Part of a small language model's weights: width 384, attention and MLP in parallel.
MLP neurons of a small language model. Each row is named by its layer, matrix (gate and up: input weights) and neuron, and shows model dimensions 80-207. Each number is 50 + 15 x the weight over its row's rms, rounded and kept within 0 to 99. A neuron's up and down rows have the sign that makes its largest values positive.
Before each neuron's rows, "fires after" lists the tokens most often just before its 100 highest values on Wikipedia text that the model never trained on. A number after a token or word is its count.

fires after: "\n" 40, "or" 9, " An" 7, "C" 5, "(" 4
L5.gate299:30 61 51 69 48 90 85 49 49 68 54 49 32 31 38 15 40 26 66 34 28 64 45 21 51 52 47 48 34 66 25 44 26 67 45 63 60 22 62 60 59 25 67 57 45 87 40 62 51 41 42 48 78 40 48 52 58 62 29 33 58 64 41 73 41 52 52 68 60 63 47 97 41 59 25 49 36 65 72 55 52 47 11 64 48 51 46 68 16 69 68 45 41 65 50 41 38 64 75 56 51 46 17 60 64 42 48 76 40 53 69 76 60 44 35 56 54 23 63 31 49 68 34 33 36 60 41 35
L5.up299:49 75 44 35 65 63 48 64 37 52 46 67 38 42 31 20 41 41 22 33 32 47 48 42 66 40 49 04 67 76 49 41 39 58 42 48 64 42 44 58 77 41 69 76 65 56 54 42 58 52 44 62 17 16 38 48 51 70 85 61 56 52 70 73 43 41 51 48 66 44 38 56 62 45 55 45 61 50 69 76 47 30 31 51 39 58 33 23 35 45 73 39 50 40 33 32 25 26 50 44 57 48 71 49 48 48 71 72 38 16 48 55 52 45 56 61 69 52 63 60 43 63 47 60 31 65 39 22

fires after: " D" 22, " d" 14, " w" 12, "D" 8, "le" 8, " St" 7
L6.gate6:59 38 28 47 46 47 57 19 41 56 63 58 61 56 58 60 63 45 29 43 59 53 45 42 66 66 49 51 47 46 39 53 24 45 57 15 69 34 49 73 29 34 71 26 68 46 45 45 46 36 24 67 55 50 70 39 58 61 14 61 43 52 72 60 45 53 34 54 61 70 59 40 59 48 46 67 52 29 32 33 49 45 24 29 26 44 40 45 64 44 43 43 19 64 50 38 69 10 19 54 34 48 19 25 64 38 22 55 40 36 67 52 41 71 38 17 48 00 52 56 35 65 57 57 53 66 46 39
L6.up6:62 47 50 46 62 56 27 29 15 47 67 65 46 57 71 57 18 73 69 61 63 56 22 55 47 48 43 71 61 46 70 53 33 60 43 79 64 64 47 35 54 62 13 68 52 40 65 49 46 41 64 56 58 40 48 38 14 43 65 52 38 39 53 63 63 49 50 45 16 30 79 50 53 69 50 42 42 62 32 55 39 73 83 40 34 46 33 66 58 51 48 69 62 49 41 54 54 77 57 31 53 33 56 58 56 34 32 54 64 39 56 33 08 42 28 66 46 59 43 59 73 45 89 50 57 60 41 59

fires after: " Ma" 15, " H" 11, " Wa" 10, " ma" 6, " P" 5, "a" 5
L6.gate244:29 53 39 42 32 31 38 60 57 48 50 41 57 55 59 47 63 70 63 57 48 46 48 47 74 39 51 41 54 41 48 41 44 31 59 67 57 51 92 50 32 56 29 59 41 73 83 38 58 37 49 44 45 80 61 36 41 41 59 65 55 43 52 86 63 36 53 47 58 27 51 53 37 39 62 46 46 82 47 58 81 54 40 75 58 61 72 35 12 45 43 42 54 53 51 42 74 64 51 37 55 69 66 55 51 39 26 33 66 48 31 65 69 79 77 38 28 68 51 32 51 69 52 42 41 37 37 50
L6.up244:46 68 64 15 33 47 61 66 64 22 41 25 41 39 56 49 69 32 65 47 43 31 36 55 52 76 60 47 68 43 66 45 50 37 53 57 62 68 43 49 67 47 48 65 69 60 75 34 49 37 40 49 53 53 59 30 48 61 55 30 65 63 56 45 35 31 40 58 52 42 55 72 62 36 21 51 81 57 47 48 39 43 66 87 72 63 52 50 62 48 35 48 64 46 40 57 58 52 46 45 56 73 49 47 81 38 65 53 33 27 26 50 76 65 69 47 30 38 29 36 54 47 42 44 61 56 36 67

fires after: "te" 22, "ite" 12, "t" 9, "tra" 6, "s" 6, "om" 6
L2.gate322:36 46 60 82 23 52 47 70 51 52 51 31 30 48 75 66 30 30 59 33 58 60 57 35 54 41 36 53 57 70 56 33 63 67 59 51 36 46 51 49 49 48 48 46 75 54 52 62 72 59 22 47 60 55 46 73 42 39 52 54 26 35 28 44 04 26 85 22 62 50 46 62 73 57 76 49 53 80 41 42 51 46 68 35 54 28 42 70 77 70 46 68 43 67 47 53 86 53 61 32 93 50 54 57 80 36 63 48 75 56 54 48 77 40 43 75 83 52 46 60 42 34 61 27 83 42 56 63
L2.up322:43 49 54 58 32 60 56 24 53 53 07 30 43 35 79 44 53 43 36 47 58 57 48 60 66 43 82 40 51 46 50 38 29 46 54 50 60 32 54 19 86 74 33 45 64 46 59 43 49 69 77 53 66 68 62 31 45 54 32 45 48 37 48 53 36 44 42 05 35 69 52 62 75 51 73 84 44 26 31 56 22 58 65 37 71 41 64 38 45 50 70 60 12 47 35 52 13 63 39 56 46 29 33 35 40 52 51 27 76 65 62 50 54 30 36 45 47 58 43 60 51 44 45 97 64 45 69 37

fires after: " P" 18, " F" 13, " f" 7, "hy" 5, "pr" 5, " p" 5
L6.gate164:42 51 27 55 61 59 53 46 48 44 40 51 42 52 32 55 55 35 41 66 45 90 70 68 58 60 94 51 49 47 45 56 44 28 26 55 56 38 89 34 48 17 62 38 70 66 98 79 63 23 48 76 73 51 59 37 50 50 77 49 39 49 53 18 48 30 39 28 56 71 60 65 63 47 41 78 55 40 83 75 53 62 38 52 39 69 52 69 42 39 50 25 33 50 51 25 71 44 48 46 26 52 41 61 20 49 50 23 68 53 48 52 40 44 64 52 43 67 43 51 56 28 66 61 33 25 57 45
L6.up164:37 34 65 89 45 44 62 47 44 44 45 75 35 48 99 45 22 59 61 69 48 52 67 82 46 35 45 22 45 66 31 50 07 45 62 54 70 65 32 48 28 53 34 48 23 49 36 88 43 53 25 37 39 44 28 48 42 48 42 58 46 64 36 60 49 55 50 40 60 90 48 48 61 56 45 18 38 40 73 46 42 54 28 49 39 47 42 34 60 46 63 79 45 45 46 23 59 79 69 54 49 76 39 52 51 50 52 46 66 50 63 22 53 51 49 39 54 41 30 26 47 46 53 63 40 56 51 31

fires after: "." 25, "H" 14, "A" 8, " (" 8, "," 7
L6.gate68:61 59 43 52 41 36 61 49 51 63 61 73 46 63 56 29 43 53 46 43 64 32 54 56 57 44 42 55 44 62 64 58 28 67 83 65 59 51 48 44 16 52 76 34 54 51 63 54 68 50 47 50 64 50 58 41 11 51 56 50 34 43 41 77 56 40 49 54 46 44 30 68 65 48 68 20 40 47 51 19 51 43 37 60 55 36 58 34 24 56 17 90 23 53 52 61 79 59 55 38 40 49 45 42 84 54 37 59 44 63 49 84 53 83 48 34 40 24 58 81 38 41 32 26 76 32 72 51
L6.up68:22 76 00 82 53 63 45 58 42 46 46 75 40 47 48 27 50 16 57 62 35 44 25 60 55 52 37 66 27 48 59 51 39 47 62 54 68 24 17 32 37 47 76 31 63 53 64 91 42 51 49 70 51 77 22 62 45 75 38 70 59 37 69 61 47 33 34 50 43 32 43 58 73 13 62 55 49 38 25 48 37 65 69 47 55 57 28 74 30 53 50 78 68 59 41 43 61 66 46 58 49 62 53 54 66 40 49 44 46 45 63 62 41 51 46 71 46 72 43 56 71 46 15 30 42 52 59 37

fires after: "," 57, "." 5, " Se" 4
L6.gate138:30 55 56 70 43 55 62 24 29 33 57 53 35 31 30 34 35 47 67 84 55 06 52 61 40 33 43 57 45 46 44 51 23 54 64 64 35 65 65 64 46 61 31 62 51 34 28 37 65 63 55 64 63 46 55 30 16 73 75 51 72 36 48 24 50 51 49 55 14 62 60 42 48 55 55 73 50 54 59 42 51 50 39 50 26 55 41 45 57 47 55 68 57 43 35 63 76 44 44 45 49 64 59 58 80 34 40 54 36 59 55 53 30 51 40 44 38 51 43 68 72 58 60 12 51 43 57 82
L6.up138:24 44 40 32 41 47 41 21 77 46 40 52 90 40 50 34 52 69 87 51 50 52 29 37 58 52 38 52 43 51 39 51 50 52 63 55 56 48 72 48 51 28 60 49 55 50 45 53 49 54 67 31 52 66 39 29 77 57 44 65 66 62 74 38 55 57 78 70 61 33 46 42 54 30 22 28 51 58 65 68 59 46 41 44 48 41 29 44 44 38 59 38 50 70 49 64 35 51 55 44 46 35 69 60 41 53 47 56 48 32 20 27 51 70 25 61 02 48 33 13 50 37 42 38 43 74 66 58

fires after: " P" 17, "t" 11, " p" 10, "P" 9, " T" 6
L6.gate319:36 58 44 51 72 34 63 19 30 34 54 48 51 39 40 65 52 55 27 59 61 71 56 46 67 63 77 23 11 57 47 40 50 23 38 45 75 55 57 50 56 53 47 39 74 32 79 39 62 20 55 47 71 68 49 62 79 56 74 57 86 64 51 51 40 30 53 39 47 36 23 71 62 41 31 50 27 15 76 59 38 57 55 47 54 65 36 26 34 76 61 39 31 50 29 61 30 49 55 23 43 40 66 57 52 52 56 48 83 68 52 61 28 57 53 41 34 38 51 39 31 58 42 59 37 42 54 45
L6.up319:47 38 59 67 65 36 59 43 69 56 44 62 62 62 49 52 58 74 47 40 64 64 32 38 56 77 43 33 67 40 56 28 53 34 70 34 70 48 55 61 56 46 36 66 64 51 24 34 54 69 35 41 13 21 62 35 48 48 43 72 41 56 57 87 72 38 50 37 45 59 57 44 42 50 15 38 34 56 56 50 59 41 38 41 59 65 40 54 54 89 49 55 56 34 33 59 66 25 32 55 40 53 61 56 35 44 53 64 72 28 56 42 39 64 28 51 62 38 49 38 68 42 43 39 61 62 28 69

fires after: " ex" 34, " to" 31, " T" 6, "x" 5, "us" 4, " term" 4
L6.gate118:53 60 46 27 59 57 66 64 47 49 31 14 37 59 48 51 55 86 65 30 79 42 36 59 63 35 63 56 64 48 62 51 61 42 70 54 46 61 47 30 52 64 69 41 63 36 61 38 56 52 64 58 62 54 49 45 36 69 30 66 48 72 34 82 69 87 44 49 24 34 59 46 37 62 27 52 92 51 32 53 48 59 68 51 53 60 64 45 07 46 59 54 20 35 59 52 52 44 42 25 08 51 65 58 58 45 37 60 60 56 63 62 62 75 37 37 43 47 36 43 57 68 66 57 38 56 63 56
L6.up118:57 21 47 13 40 42 56 47 39 66 35 44 43 49 53 36 52 74 46 70 53 49 48 33 44 43 44 44 55 54 63 56 58 52 66 52 35 64 17 73 33 59 37 57 47 42 35 70 63 40 30 67 35 81 48 58 37 75 28 30 48 58 28 66 20 42 66 66 69 44 48 50 70 19 42 47 65 43 37 40 67 55 43 39 54 65 55 64 40 42 57 83 57 50 44 58 58 50 42 56 67 42 50 74 24 50 72 70 66 43 47 63 31 42 32 52 66 47 31 58 74 60 61 25 54 57 45 36

fires after: "C" 16, "gra" 11, "=" 11, "(" 7, ")" 6, "hy" 6
L2.gate255:43 45 57 54 46 22 43 51 45 59 41 45 52 69 21 36 48 37 67 21 88 51 45 29 29 46 36 31 45 38 47 57 50 32 83 48 65 38 28 52 46 58 50 27 47 65 62 59 59 45 53 72 63 58 52 38 30 25 43 82 28 48 33 85 21 70 37 55 56 46 61 83 38 32 65 52 55 61 54 51 55 64 27 33 45 58 57 57 45 23 74 45 32 46 41 53 53 37 58 57 29 42 32 42 62 56 66 35 44 58 38 58 53 34 42 47 76 53 36 39 27 51 81 73 38 22 48 63
L2.up255:46 59 13 27 70 91 35 39 41 40 59 18 52 51 73 42 42 22 69 56 52 56 50 45 76 57 36 28 65 58 58 42 77 40 54 33 59 61 58 35 71 36 51 49 42 46 40 43 50 54 54 32 53 41 56 43 57 43 77 64 42 40 50 55 57 64 65 39 75 59 67 28 48 54 68 86 59 49 72 56 54 52 68 59 31 29 35 43 61 48 33 62 49 45 46 47 56 37 51 40 53 33 36 56 29 56 90 61 55 55 47 76 62 18 31 52 63 43 21 74 59 42 57 49 45 17 25 21

fires after: " A" 29, " H" 14, " P" 10, "t" 6
L6.gate356:27 40 64 36 61 57 39 46 54 58 54 55 72 25 38 42 38 68 66 63 33 57 59 33 47 57 51 27 42 49 53 64 54 65 57 30 62 31 59 43 60 54 57 55 19 92 63 57 46 43 49 46 53 58 46 30 68 66 58 48 51 28 65 52 72 26 76 22 50 53 58 47 72 51 35 35 41 59 53 45 51 36 72 64 65 85 73 46 30 46 41 46 49 25 30 28 22 33 54 66 47 67 29 41 44 62 68 26 79 44 26 44 58 53 40 48 49 56 41 15 38 65 65 47 48 52 37 59
L6.up356:41 36 30 17 63 48 65 62 35 39 42 31 52 50 59 51 38 59 77 25 72 54 65 58 56 64 51 43 54 39 37 52 52 39 58 55 45 94 54 62 48 61 47 33 42 34 55 35 62 52 33 55 48 54 34 28 55 38 18 52 36 52 68 65 54 42 55 59 42 40 47 80 51 50 18 50 42 42 32 64 61 43 71 75 51 60 33 31 43 61 35 33 39 67 60 58 59 40 42 57 26 59 45 33 66 71 33 54 79 47 39 49 33 77 46 37 44 47 30 48 77 74 26 61 63 39 28 30

fires after: "z" 17, " to" 12, " ma" 11, "us" 7, "lan" 6, " Wa" 5
L6.gate115:38 65 40 39 44 24 83 46 56 40 66 30 40 59 48 17 67 43 41 68 51 57 36 54 49 50 52 79 55 72 61 64 44 48 50 36 57 59 71 63 64 74 60 57 47 82 44 31 36 45 67 92 68 69 64 35 64 45 44 47 43 31 54 62 66 60 26 40 36 22 43 46 56 37 59 47 52 43 43 58 58 54 43 40 33 53 61 62 44 47 27 59 41 28 35 56 59 37 64 38 48 43 30 53 76 51 58 41 36 72 57 63 39 42 48 40 21 38 44 26 31 60 44 54 58 40 54 37
L6.up115:73 42 47 34 40 71 89 62 72 51 44 29 48 50 54 53 48 50 75 16 51 63 49 36 31 62 63 57 30 52 55 68 48 50 75 38 46 66 38 49 56 57 43 32 54 40 57 52 55 30 39 54 31 46 53 27 56 49 38 46 50 57 31 82 65 56 70 70 61 41 35 64 32 73 44 55 50 64 42 38 66 42 56 55 60 58 65 41 39 62 49 56 48 81 50 53 35 33 62 41 64 69 57 32 41 49 48 63 19 64 51 52 78 46 43 39 49 62 52 50 41 69 56 36 45 30 29 32

fires after: "D" 20, " De" 14, " de" 13, " D" 9, "n" 8, "mo" 6
L6.gate313:29 62 35 70 67 57 81 42 59 87 29 49 59 66 37 52 70 32 52 45 42 67 44 59 67 35 46 57 64 54 59 49 83 59 41 05 53 45 52 84 66 40 74 57 11 18 53 51 56 62 35 54 71 61 45 41 67 49 49 53 29 47 43 48 72 72 35 55 82 56 43 67 51 48 54 59 69 59 52 25 76 45 19 78 46 60 38 48 37 26 39 62 45 39 46 62 69 23 47 72 45 53 44 61 79 63 38 75 79 66 62 64 44 50 50 48 68 49 65 61 38 68 72 42 60 31 63 39
L6.up313:58 54 75 48 66 34 23 42 40 64 46 44 47 60 71 24 36 14 68 35 47 33 47 48 60 26 58 31 48 70 33 32 46 61 86 55 42 36 50 61 40 29 66 70 41 27 21 56 43 50 15 56 41 35 22 34 28 31 59 35 30 60 45 40 60 78 58 67 37 40 55 49 44 63 22 65 45 77 32 40 54 78 14 47 49 66 56 67 30 71 37 60 62 49 45 46 40 66 55 41 39 41 58 47 48 45 50 52 53 40 57 46 39 66 46 40 60 38 78 62 51 76 46 31 59 53 50 61

fires after: "B" 15, " B" 14, " G" 13, " Bo" 8
L6.gate272:58 42 46 43 35 63 60 49 67 44 87 62 48 68 48 24 87 22 43 46 41 81 47 77 72 66 67 41 57 64 35 56 23 34 30 46 49 41 56 65 69 25 66 43 62 90 63 73 61 62 55 67 65 41 58 14 57 67 57 48 39 57 71 48 61 39 43 20 43 70 60 65 44 41 62 51 65 65 63 64 53 38 58 35 64 56 15 47 34 56 37 33 60 74 28 36 45 59 61 49 54 73 30 41 66 58 51 41 56 70 30 69 68 53 64 61 78 50 69 45 38 35 39 33 71 45 40 43
L6.up272:46 63 49 75 48 70 31 57 54 59 47 59 41 74 29 84 63 52 63 56 46 54 47 46 61 73 21 37 52 44 53 64 50 33 16 53 66 78 58 30 38 76 52 51 47 59 45 63 44 47 58 14 56 51 75 63 60 66 31 24 22 57 50 68 50 30 60 36 55 46 56 46 41 28 50 36 52 38 53 44 42 61 32 25 58 31 25 46 56 41 54 61 63 41 52 48 70 44 68 49 68 54 34 56 75 34 51 41 40 50 49 39 62 30 50 44 57 41 96 56 63 39 40 42 60 63 60 66

fires after: " In" 25, "it" 13, "lan" 6, " Ho" 6, "cu" 5, "In" 5
L2.gate300:39 33 42 23 65 36 29 56 45 41 21 42 77 45 41 58 49 68 32 43 38 68 57 30 62 70 63 60 13 51 49 58 50 43 78 42 02 53 60 60 67 24 41 58 45 77 57 52 49 33 48 76 28 54 27 54 31 62 48 56 28 46 49 59 50 65 69 52 61 45 55 54 46 59 21 48 42 37 53 53 46 55 66 73 52 60 78 60 49 49 35 42 59 57 51 36 25 33 48 47 37 56 30 44 68 44 49 39 48 43 47 59 38 70 46 56 54 42 87 55 64 53 53 29 40 32 46 32
L2.up300:42 70 62 60 73 67 53 45 70 45 29 83 52 69 33 77 58 68 34 41 55 40 85 50 42 73 42 59 45 55 33 49 75 54 42 54 58 67 76 62 40 71 70 64 47 47 27 50 69 70 54 46 52 28 59 41 49 67 27 36 65 46 52 43 56 59 37 29 52 60 51 46 19 58 70 44 64 52 35 40 37 36 52 54 32 31 52 64 43 57 49 70 49 65 45 60 35 81 44 43 60 30 44 79 50 41 45 54 52 59 85 34 11 35 54 57 54 64 57 50 43 41 47 72 68 73 61 50

fires after: " " 37, " at" 16, " Ab" 10, " de" 9, " under" 4
L6.gate198:47 61 66 74 51 55 69 41 43 55 40 70 46 70 43 45 57 41 48 46 17 56 63 52 37 57 63 34 58 76 30 83 79 60 53 49 99 51 75 36 52 36 57 35 52 93 54 59 59 58 40 43 26 25 51 33 44 42 28 64 31 34 33 45 51 46 27 64 37 38 51 34 52 57 19 48 65 43 52 40 55 38 58 53 42 71 54 42 63 41 08 28 22 51 25 50 74 56 26 35 71 58 31 28 43 65 68 53 44 55 67 41 32 57 71 47 59 60 78 25 45 70 43 32 64 61 39 54
L6.up198:35 38 52 79 39 13 57 66 63 37 40 64 48 57 62 70 64 72 42 52 73 59 37 67 73 62 78 82 59 67 56 21 75 48 45 69 50 71 61 90 38 68 76 47 37 58 35 48 61 57 36 44 66 35 70 55 35 58 48 39 67 51 20 45 51 62 40 57 26 45 42 44 31 38 28 68 48 51 58 21 45 51 56 42 44 38 23 64 68 48 43 58 64 57 71 55 45 58 49 32 26 47 57 53 25 63 36 76 55 43 89 55 15 40 52 35 58 67 28 38 44 45 41 64 71 31 42 38

fires after: " Ma" 33, " P" 17, "un" 6, " Z" 6, " ma" 5, " F" 5
L6.gate285:53 48 38 62 59 63 69 55 42 55 44 57 45 62 33 57 50 51 68 35 48 51 34 60 35 56 70 48 48 42 62 74 41 48 59 31 50 38 73 52 47 58 67 15 72 57 73 51 46 55 74 94 50 74 73 31 59 55 72 69 46 53 42 48 47 37 34 55 66 45 63 45 42 51 41 44 48 50 71 56 71 39 54 33 67 75 66 47 28 56 48 48 43 46 28 54 44 20 26 67 32 51 60 39 53 39 31 34 34 51 70 59 59 65 38 63 38 67 53 29 45 59 28 40 41 56 60 61
L6.up285:36 34 64 47 46 52 89 26 41 54 20 60 32 50 36 62 58 40 47 61 64 27 64 45 38 57 48 47 50 75 55 42 48 45 21 56 70 74 56 43 34 62 55 42 62 68 73 55 59 64 35 33 37 58 38 41 33 31 57 55 55 64 50 41 65 35 57 46 63 12 54 52 73 34 76 44 30 52 56 50 38 78 13 51 64 30 31 39 50 42 67 38 28 60 25 75 39 42 50 43 38 62 58 55 50 55 77 46 71 55 47 27 35 37 39 34 47 61 32 38 28 37 56 57 43 55 53 59

fires after: " g" 21, " G" 16, " B" 9, " Bo" 9, "G" 6
L6.gate183:48 41 72 68 56 63 45 53 36 56 53 64 53 28 62 25 52 20 24 38 35 62 36 82 60 65 64 44 56 76 46 49 21 43 41 52 72 30 64 25 50 15 54 56 76 63 39 31 52 63 32 63 50 45 54 31 59 50 66 66 49 60 43 09 73 08 54 25 48 43 59 29 73 45 52 42 55 28 74 39 71 62 48 43 66 32 46 51 67 50 26 31 47 60 42 48 68 50 17 44 50 56 44 42 47 56 53 30 53 61 55 39 49 72 54 47 86 24 50 52 53 44 46 61 66 44 34 38
L6.up183:46 26 59 36 51 61 61 70 37 59 39 76 41 65 34 48 59 69 60 46 41 39 37 46 50 72 32 47 39 41 57 42 37 51 27 62 75 52 69 44 30 45 67 34 62 59 47 50 57 42 52 46 40 47 64 57 59 31 25 66 26 29 63 56 73 41 68 77 50 57 36 28 26 62 73 31 26 56 73 70 49 64 46 35 39 35 45 38 76 54 11 34 61 72 32 51 30 45 48 43 40 47 56 70 51 24 51 57 51 50 22 57 41 80 68 51 39 64 71 72 52 42 31 50 50 31 50 39

fires after: "." 56, " to" 10
L4.gate149:24 47 47 49 37 50 48 20 48 71 44 60 68 92 30 41 57 61 65 31 40 51 61 69 50 45 49 44 70 74 47 45 49 59 73 60 77 33 57 47 43 30 79 62 43 40 74 53 99 59 54 35 46 68 46 51 45 44 47 79 14 61 57 50 50 42 57 60 27 37 32 33 56 71 49 61 53 63 52 38 47 55 42 34 53 30 32 21 41 53 26 50 58 61 45 61 63 35 54 19 16 34 34 48 72 45 67 79 68 70 40 54 59 61 48 33 42 53 53 34 31 40 39 53 71 26 64 79
L4.up149:24 38 43 57 37 54 66 39 70 61 45 62 58 67 33 37 43 59 43 37 60 42 38 51 27 43 60 33 52 67 52 32 36 62 58 68 84 08 60 59 26 41 54 63 45 37 52 37 69 53 54 53 67 48 43 58 51 22 18 66 25 65 70 31 52 50 68 56 53 56 36 51 30 49 67 53 51 66 66 58 66 60 33 46 72 33 15 26 62 55 51 25 69 56 54 61 75 27 82 35 26 14 49 39 69 10 48 68 60 48 41 13 47 58 31 39 47 33 43 34 24 31 20 54 54 33 66 65

fires after: " F" 25, " f" 21, " b" 18, " fa" 9, " B" 4, "f" 4
L6.gate362:37 35 65 75 43 67 96 45 79 32 51 54 45 64 62 37 73 61 48 39 52 68 23 57 50 28 76 57 49 40 20 47 32 31 31 67 22 40 59 49 34 46 42 63 55 77 46 38 58 44 88 75 32 52 65 43 34 40 76 25 41 27 61 71 44 28 71 55 42 49 49 59 59 28 43 32 46 35 70 68 51 46 49 26 50 36 54 38 58 50 62 30 62 23 61 35 80 52 59 39 34 52 69 66 78 47 55 90 37 66 24 65 55 65 42 41 56 45 51 64 50 50 47 71 44 26 46 59
L6.up362:46 48 65 50 52 61 33 76 45 50 49 41 44 59 49 38 62 70 30 55 21 54 58 27 39 43 58 48 43 66 42 37 28 45 52 41 59 45 34 51 55 42 61 33 52 44 44 47 37 10 67 38 56 57 67 44 60 34 76 46 53 52 61 32 53 43 42 35 66 57 45 73 50 53 35 32 49 34 45 48 40 35 76 77 62 69 75 57 46 35 50 18 71 57 56 37 40 75 38 34 61 89 33 53 64 50 34 55 81 51 53 27 62 52 54 49 44 40 44 52 50 20 65 69 46 43 26 60

fires after: "\n" 67, "ite" 4
L4.gate111:67 41 55 33 63 31 45 33 41 44 76 61 45 57 39 73 32 20 64 29 68 39 75 46 39 58 50 46 56 36 57 45 34 42 59 51 48 51 40 43 81 51 54 41 46 61 81 73 58 42 11 46 51 57 63 61 24 65 34 62 74 71 36 63 44 28 34 51 49 66 45 46 32 50 47 55 50 87 32 54 51 37 54 51 46 15 45 31 50 72 67 74 35 62 66 67 20 70 77 46 42 51 38 46 28 51 41 73 30 36 48 90 58 64 68 44 44 46 53 65 35 56 27 58 40 42 77 23
L4.up111:58 53 51 28 30 45 75 79 53 40 60 34 38 61 70 45 43 75 60 66 58 53 54 62 63 30 60 62 66 51 36 57 49 38 62 46 32 62 46 67 60 30 26 74 54 54 65 49 64 36 40 38 48 60 55 47 38 50 43 78 51 49 61 60 55 78 62 39 55 49 34 79 53 72 45 10 25 32 50 53 69 60 20 19 66 71 33 75 50 72 62 43 63 38 61 68 39 41 38 35 58 30 59 44 71 50 61 42 77 39 39 67 82 33 35 53 76 41 41 64 50 64 41 61 54 26 61 46

fires after: " de" 22, " De" 19, " E" 6, " " 6, " D" 5, " A" 5
L6.gate350:44 54 60 53 23 50 56 69 43 49 62 69 58 60 59 34 24 43 44 51 54 42 87 67 56 38 59 55 46 43 29 72 49 65 45 46 51 54 68 47 37 43 33 32 30 74 59 57 51 64 40 45 52 46 12 38 50 68 40 60 30 36 62 56 81 57 43 76 35 41 57 36 75 46 79 61 33 33 34 00 47 42 44 57 64 41 42 36 48 46 55 55 28 39 32 55 56 38 28 40 27 40 66 42 59 73 41 66 45 39 90 64 46 58 56 57 42 75 61 35 63 39 50 40 67 33 55 44
L6.up350:65 60 64 58 37 18 38 49 59 57 57 32 69 53 38 57 40 25 00 67 78 36 63 41 37 36 61 70 32 35 43 36 48 38 52 43 24 48 28 39 75 74 10 70 35 61 70 13 51 60 65 75 60 43 46 65 66 38 42 23 49 58 66 33 66 52 50 42 65 26 50 46 64 31 78 26 39 68 70 39 48 48 56 59 90 43 47 50 47 68 70 35 45 35 47 59 69 62 46 51 36 36 50 55 54 77 18 43 48 20 47 36 50 44 74 42 58 64 41 67 69 54 57 57 34 57 59 45

fires after: "er" 19, "al" 9, " Australia" 7, "der" 6, "ra" 5, "and" 5
L6.gate323:56 23 57 51 22 14 37 48 14 52 72 67 33 74 32 55 02 68 62 35 47 43 45 40 45 42 35 21 27 46 54 49 14 54 68 55 58 37 22 56 42 65 58 63 48 61 44 49 34 38 70 63 41 44 47 45 36 45 60 28 43 47 51 36 41 60 57 79 47 41 71 51 64 48 62 44 59 40 54 28 76 56 55 27 52 31 23 54 69 44 65 58 50 41 11 49 29 45 61 67 68 33 43 66 67 48 46 51 48 55 14 35 73 56 17 53 15 49 73 47 40 53 31 27 36 57 63 63
L6.up323:58 46 37 43 59 75 72 73 41 52 59 75 37 35 39 41 47 61 71 78 56 77 47 63 42 59 62 58 44 25 37 54 30 75 40 72 53 52 33 42 37 66 53 42 56 65 43 50 39 57 56 54 46 45 20 46 18 36 39 56 47 09 33 60 63 69 62 57 25 56 63 74 65 55 63 63 46 67 40 38 69 50 61 40 66 37 49 55 78 13 42 46 37 42 40 47 32 43 56 43 57 41 53 64 38 58 50 48 21 44 53 55 35 50 52 60 37 75 56 53 62 45 37 75 71 51 47 46

fires after: "che" 19, "li" 12, " Ro" 9, " Bu" 6, " Sh" 6
L5.gate359:58 57 42 78 38 33 13 44 51 41 50 69 72 74 43 49 57 61 54 44 23 84 42 52 46 40 58 46 52 51 67 59 09 51 58 37 29 54 44 34 74 38 64 71 36 51 61 56 67 40 60 53 16 30 36 50 18 59 58 63 19 60 63 79 40 32 70 52 25 51 42 44 89 58 34 56 27 52 50 55 75 35 45 58 68 29 57 35 55 26 29 52 34 63 61 64 59 34 32 65 79 58 45 68 64 68 69 74 48 44 30 57 38 43 49 42 43 36 50 42 47 56 65 37 40 58 57 16
L5.up359:42 53 62 42 36 72 51 59 61 67 24 39 47 46 68 38 46 61 69 74 54 71 15 69 37 81 55 18 53 44 49 27 40 74 36 68 60 28 52 66 39 58 45 33 64 80 30 53 36 58 42 71 61 41 47 73 41 45 42 49 39 38 39 45 46 51 47 67 15 47 83 27 42 53 51 36 58 24 47 17 63 70 42 45 58 79 32 62 58 45 38 64 60 41 51 27 44 63 58 65 39 27 53 34 61 40 74 43 44 41 77 41 37 54 37 41 65 61 42 57 53 46 47 52 40 23 27 29

fires after: " co" 20, " Co" 15, " Ba" 13, "I" 6, " Z" 5, "M" 5
L6.gate59:34 60 71 43 36 56 49 72 49 67 51 36 47 42 29 60 57 40 66 58 57 47 53 99 52 39 45 41 56 53 36 28 54 38 71 60 58 47 78 54 29 71 73 50 75 72 68 49 46 30 55 58 59 58 58 64 36 58 79 64 51 59 31 54 86 62 18 42 32 57 52 66 34 44 43 50 56 42 64 42 70 55 28 46 69 51 52 50 37 62 32 35 67 15 23 39 52 74 61 56 37 33 56 30 45 57 43 07 99 37 62 36 14 70 54 32 47 69 70 73 22 42 47 62 51 26 52 41
L6.up59:55 22 43 75 57 78 16 31 41 47 52 64 42 70 62 55 46 15 26 36 49 42 61 43 53 65 60 66 40 49 49 46 14 31 40 53 50 33 11 68 78 55 52 66 76 73 63 47 43 49 61 59 67 53 50 56 42 41 52 26 46 69 68 44 25 59 38 55 51 45 60 41 48 34 49 47 64 78 36 50 56 38 47 78 59 24 37 40 46 56 40 56 66 66 63 80 43 55 48 71 52 54 34 30 30 62 45 62 61 37 49 47 35 62 45 63 54 52 46 48 55 68 55 53 60 50 46 44